python train.py --n_kv_head=3 --lr=0.0123 --decay_fraction=1.0 --dataset="wikipedia_en"
MLP neurons of a small language model. Each row is named by its layer, matrix (up: input weights; down: output weights) and neuron, and shows model dimensions 16-79. Each number is 128 + 24 x the weight over its row's rms, rounded and kept within 0 to 255.
Before each neuron's rows, "fires on" lists the tokens most often at its 100 highest values on Wikipedia text that the model never trained on.

fires on: " |", "n", "t", "ated", "ong"
L6.up275 [106 126 115  93 107 157 134 130 129 120 116 129 126 127 117 115 122  83 119 113 134  85 181 101 117 127  90 140  93 136 149  93 124 159 130 120 160 118 171 130  71 169 139 156 106 131 117 112 112 140 169 143 113 102 189  87 149 101 189 133 136 160 109 110]
L6.down275 [ 88 140 107 120 105 133 119 104 115 145 142 156  97 168 141 165 153 124 100 104 127 193 123 120 128 125 123  99 122 168 175 138 123 117 138 124 129 147 114 120 185 110 144 133 127 144 143 136 144 140 104 165 163 118 135 146 131 112  92 104 165 127 212  86]

fires on: "l", "u", " N", "m", "g"
L6.up0 [136  99 101 131 126 106 106 170 121 119 120 156 160 145 104 117  91 133 128 108 108 115 139 126 133 154 128 148 134 142 131  90  99  98 146 108 143 156 166 147 123 151 117  89 125 134 138 143 144 182 116 136 138 165 173 125 119 171 121 146 173 117 132 105]
L6.down0 [131 101 130 113 112  93 158 154 114 152 148  99 142 107 133 113 114 163 163  76 118 118 112 153 125 138 155 119 147 119 102 104 144 113 141 118  98 156 140 116 102 135 127 142 112 139 128 143 156 157 142 146 134 130 111 128  99 103 134 133  92 149 135 119]

fires on: "c", "ist", "h", "ir"
L6.up210 [127 138 108 138 151 113 139 135 108  96  96 116 115 105 104 140 109 114 102 112 141 135  77 152 166  85 117  97 114 145 154 112 100  91 123 135 129  80 114  93 162 113 182 138 141 130 150 124 130 129 144 139 135 120 167 103 139 146 123 103 200  96  82 150]
L6.down210 [113 165 108 168 155 114 123 149 101 145 127  76 177 116 104 120 167 134 144 152 140 130 101  96 102 148 149 108 134 146 137  90 156 139 147 117 143 106 115 147 125 120 157 145 129 116 141 142 124 156 140 145  86  99 106 185 109 117 134  85 136 131 132 113]

fires on: " a", " O", " com", "s", " o"
L6.up167 [114 112  94 105  92 112 108 143 103 146  94 180 108 128 148 171 150 141 174 111 129 195 132 149 152 107 116 103 136 152 121 140 135 146 142  84 143 101 148 135 137 129 126 155 150 106 136 155 100 130 142 125 141 109 136 152 105 110 116  94 147 145 103 119]
L6.down167 [116 118 119 152 152 144 143 141 187 141 152  72 136 110 168 109 100  92  85 138  99 103 140  79 161 141 164 121 110 122 145 161 131 147 146 135 128 149 121 117 141 152 122  91 145 176 144 105 158 130 109 124 108 137 123 159 158 132  70 126 110 138 140 129]

fires on: "o", "e", "t", "s", "ol", "ard"
L2.up440 [144 112  46 131 116 127 147 141 152  83 125 197 160 118 117 122 149 136 104 105 138 142 123 138 139 129 174 143 136 139 114 147 148  86 143 128 147 103 102 104  99 111 152 141 122  80 128 155 131 109 151 111 150 143 125 164 124 124 137 125 173  69 109 115]
L2.down440 [153 100 115 148 153 168 144 129 145 182 125  80 147 127  70  99  84 111 100 120  97 149 122 144 104 155 157  72  72 141 114 123  70 120 116 128 118 133 137 140 126 142 122 114 114 149 112 136 117  99 135 114  97 163 196 180 110 133  77 113 126 143 140 168]

fires on: " |"
L6.up198 [130 121  64  72 100 155 100 139 125 170 118 140 138 139 113 151 107 107 171 143 155 149 142 123 158  82 113 109 127 166 142 145 157 133  80 146 136 128 126 141  79 122  96 178 110 146 122  89 163  83 158 177 127 112 139 171 147 127 148 140  89 105 135 124]
L6.down198 [102 131 143  91 108 133  81  98 100 114 172  99 123 129 157 124 149 101 146 117 112 138 148 141 130 141 134 146 144 131 150 130 127 156 101 109 121 148 105 145 139 141 106 118 120 133 114 148 145 126 136 162 158 145 141 120 144  91 117 130 161 108 223 149]

fires on: "ge", "est", "el", " h", "ion", "ent"
L3.up383 [115 142  98 126 112 124 134 102 107 177 124  71 121 104 123  85  96  96 134 108 130 112 148  80 161 200 138 144  99 185 118 154 104 197 121 113 144 143 152 165 123 137 146 150 147 178 118 145 143 110 145 170 137 150 110 174 106 128 117 142 137 150 155  97]
L3.down383 [145 156 158 159 129 113 133 113  86 117 101 170 134 101 113 163 112 155 132 157 115 122 144 131  99 171 148 136 127 146 112 151 102  95 147 137 103 131 140 133 119  98 109 147 138 102 138 138 116 114 155 100 123 141 142 107 165 144 111 119 138  93 114 132]

fires on: " |", "ine", "st", "n", "l"
L3.up426 [118 134  88 121 127 130 124 146 129 133 187 127 166 130 119 125  91  99  93 129 146 126 138 151 137  86 161  99 108 155 114 142 108 152 123 169 156 133 155  81 118 113 122 142 138 155 113  90 123 106 113 159 131  88  87 153 125 132 145 135 122 126 156 138]
L3.down426 [132 121 153  93 146 117 111 177 135 113 113 124  69 134 134 128 128 121 119 118 116  99 132 109 131 170 162 130 144  93 173  80 169 114 134 136 117  97 111 139  96 132 146 151 133 133 123 112 149 144 176 111 138  98 125  96 106 108 126 148 145 118 103 123]

fires on: "e", " o", "ie", "ies", " O", "y"
L6.up72 [139 101 136 125 125 142 127 155 155 135 113 143 116 135 157 139 130 118 100 138 142 160  89 145 133 104  94  77 125  98  85 158  96 130 166 148 129 135 170 135  95 160 165 141 151 111 131 125 130 153 110 103 161 156 123 144 129 130 134  91 114 154 121 111]
L6.down72 [ 91 136 154 154 160 140 117  99 142 122 132  97 127 159 112  84 147 138 115 143 146  99 136  97 166 115 156 129 142  97  96 114 164 127 159 117 110 116  79 142 117 152  92 142 139 120 149 124 101 138 171 119 177 104  98 116 116 182 128 104 125 129 143 136]

fires on: " N"
L2.up309 [123 108 114 102 142 131 135 136 148 130  96 154 133 132 155 101 158 152 156 130 113 135 157 119 115 111  96 130 107 159 125 136 161 123 134  71 107 155 130 135 142 102  74  93 140 124 136 131 132 168 124 123 137 149 122 118 125 165 108 127  95 117 107 146]
L2.down309 [144  97 114 143 106 126 114 111 113 130 163 105 121  91  81 150 151 153 165 133  95  87 126 162 127 104 109 114 131 114 110 132 185 124 129 133 135 167 126 142 128 117  95 168 123 152 142 154 136 146 135 120 152 108 152  95 120 109 123 111 151 125 118  79]

fires on: " ", "ou", "her", "iv", "es"
L6.up292 [112 141 137 143 147 140 126 125 172  96 119 146 102 145 139 124 133 173  58 125 174 144 114 102 116 120 116 102 124 111 118 126 135 120 125 122 112 130 101 124 100 118  96 118  98 136 127 149 133 151 165 147 150 123 118 100 116 158 108  90 151 146 127 121]
L6.down292 [113 126 124  94 160  95 144 153 129 149 128 130  98 125 148 103 141 124 179 102 105 116  94 132 109 123 132 127 147 116 150 179 115 113 138 137 136 105 153 108  81  95 138 106 122 106 143 134  93 139 130 119 147  78 108 130 125 136 131 129  80 130 141  69]

fires on: "et", "er", "at", "est", "k", " C"
L2.up712 [101 152 125 103 108 134 109 159 115 131 131 112 108  90 168 165 101 136  38 144 122 116 139 142 113 141 134 113 164 135  87 127 105 153 113 165 147 117 169 110 182 125 170 106 161 131 117  86 126 150 118 150 135 120  96  97  89 139 143 136 132  95 130 115]
L2.down712 [151 128 132 126  96 139 126 130 137 162 142 101 122 121 108  98 169 112 149 112 127 111 146 140 112 177 120 118  91 158 130 123 134 143 141 132 104 113 145 122 108 113 143 132 111 132  83 112 157 106 138 100 131 162 155 126  66 134 138 145 127 113 125 112]

fires on: "p", "ec", "er", "N", "en", "ain"
L6.up404 [102 147  97 148  92 125 148 122 146 168  92  58  59 123 107 110 125 130 115 144 135 121 155 135 136 130 112 148  89 160 156 105 178 143 179 146 145 134  85 115 124 165 117 177 157 132 107 142 173 135 143 135 101 124 116 129 110 125 113 111 142  98 160 139]
L6.down404 [135 149 101 155 107 121 131 153 134 139 145 128 101 137 130 142  86 177 141 102 122 176  90 115 137 123 166 138 161 112  74  96 104 134 137  89  73 127 143 138 119 125 114  77 143 139 113 140 135 140 154  90 116 119 120 146 117 135 115 156 114 136 146 122]

fires on: "ot", " T", "et", "ow", "er"
L6.up742 [100 149 126 128 132 109  91 155 142 122 145 105 135 159 135 164 128 107 109 106 151 107 145 166 129  93 103 103 109 133 122  93 121 145 143 145 121 170 151  96 158 118 156 183 147 100 148  86 137 163 113 129 164 106 115 124 136  93 134 111 148 147 150 159]
L6.down742 [154 128  92 147 148 145 149 104 123  99  92 124  90 135 137 128 162 137 157 118 152 135 131  97 137 155 132 105 102 129 132  84 149 120 154 123 110  95  90 137 108  99 105 142 116 155  96 153 100 108 199 142 149  90 116 104 129 159 117 120 130 121 103  74]

fires on: "ver", "v", "ar", "qu", "s", "ol"
L6.up193 [ 97 128  97 144 125 152 122  96 113 141 113 153 111 113 122 130 102 132  90 121 148 120 145 149 129 139 101 173 149 120 100 108 153 123 195 145 158 124 139 142 107 120 124 146 126  95  95 141 153 124 130  85 125 165 137 163 139  96 124 122 163 116 114 142]
L6.down193 [147 153 127 123 108 122 148 119 146 150  98  95  82 102 118 127 129 116 109 152 148 128 111 121 129 164 123 129  96 131 139 129 139 169 149 175 152 126 145 132 111 161 123 116 148 154 128 124  89 160 123 128 127 116  91  89 102 128  89 126 112 111 136 109]

fires on: "s", "on", "se", "id", "ord", "ub"
L2.up80 [ 99 175 133 162 162 122 137 146 153 116 131 148 138 125 132  94 138  74 125 153 143 127  76 107 112 147 143 122 127 124  91  71 121 140 112 169 158 109  94 146  94 104 111 107 154 104 171 117 121 121 129 169 162 135 133 106 167 107 141 138 142 154 144 125]
L2.down80 [107 127 154 174 135  85 108 141 123 120 146 154 129 118 131 126 163 146 147 107 113 147 112 159 148 126 110 169 107 106 131 127 103 165 141  80 165 136 106 107 121 124 145 124 134 130 117 152 163 121 135 132  76 151 100 138 135 156 141 120 175 117 142 111]

fires on: "os", "le", "ra", "a", "ri", "ap"
L2.up301 [ 54 113  77 106 124 128 156 155 120  95 153 160 132 141 113 121 182 152 100 133 136 140 106 126 117 131 175 104 141 171 109 165 139 105 165 155 121 144 141 114 141 118 116 124 162  71 184 139 145  91  90 123 141 141 151 111 154 124 133 217  95 141 118 122]
L2.down301 [141 154 114 144 166 132 106 131 144 155  92 118 143 134 137 194 100 136 117  94 140  92 154 143  87 164 146 127 107 123 128 133  91 127  92 128 140 117  85 121 138 162 121 103 161 121 121 129 129 154 144  69 100 105 126 155 146 146 107 126 102 161 107  96]

fires on: " |", "er", " The", "j"
L2.up544 [123 128  84  81 144 127 110 176 163 142 155 120 140 120 160 151 122 108 122 124 156 104 125 104 164 113 129 129 165 132 121  74 150 127  89 141 122 121 107 180 137  89 124  70 145 135 134 114 156 128 136 191 119 111 142 103 167 105 159 143 104 140 131 157]
L2.down544 [150 160 185 112 169 106 101 118  93 138 138 135 118 132 131 147 160 127  98 154 118 134 132 147 145 140 152 130  96 115 153 162 106 141  90 158 137 136 122  79 125 150 108 130 107  89  94 160 192 127 128 113 120 131 102 160 131 172 110 110 121 114 147  86]

fires on: "ter", "her", "t", "or", " "
L6.up173 [152 112 139 161 137 128 105 122 137 106 133 116 130 192 115 173 121  92 142 131 152 123 120  99  96 128  64  88 129 129 163 152 144 125 141 117 103 112 131 122 125 150  88 168 145 128 149 152 132 143 176 146 110  99 149 160  89 179 151 116 193 135 117 115]
L6.down173 [124 154 122 102  84 131 121 120 124 127 117 115 110  99 130 134  89 151 178 118 130 126 113 123 131 117 163 141 141 102 129 121 147 105  92 144 167 173 123 136  97 106 138 147 110 154 149  62 135 116  96 111 155 144 129 116 174 112 117 131 101 156 161 124]

fires on: "he", "s", "re", "a", "z", "al"
L6.up644 [128 123 145 120 125 132 145 117 153 128  88 122 106 139 155 154 157 121 111 122 107 154 116 122 133 119 153 132 160 171 125 135 128 201 112 122 144 129  87 168 138 132 116 118 139  98  70 105 110 117 151 144 153 166 113 131 137 137  94 142  88  77 123 146]
L6.down644 [137 114 146 117 149 111 118 128  90 135 130 165 121 119  90 132 112 131  85 118 111 129 118 136 123 125 118 163  68 104 115 167 120 141 126 114 168 146 152  87 109 137 132 137 143  96 126 129 140 160  79 114 165 122 161 127 137 103 146 180 126 122 119 139]

fires on: "os", "9", "un", "6", "ap", "ist"
L2.up726 [106 107 123 138 138 142 145 115 123 135 123 135 173 137 175 153 167 132 145 117 134 118 136 136 113 143 185 156  83 151 135 114 130 133 126 149  88 138 146 156 120  97 115 121 122 135 104 134  70 112 110 135  84 128 181 168 163  88 155 179 118 144 119 143]
L2.down726 [138 120  82 119 150 136  88 151 140 177 126 124 159 104  65 192 136 134 136 117 135 150 108 151  96 126 136 147 152 148 142 141 168  98  95 144 119 131  91 127  95 149 146 120  90 135 131 124 153 124 106 134  98  78 116 132 131 117 155 132 145 124  94 133]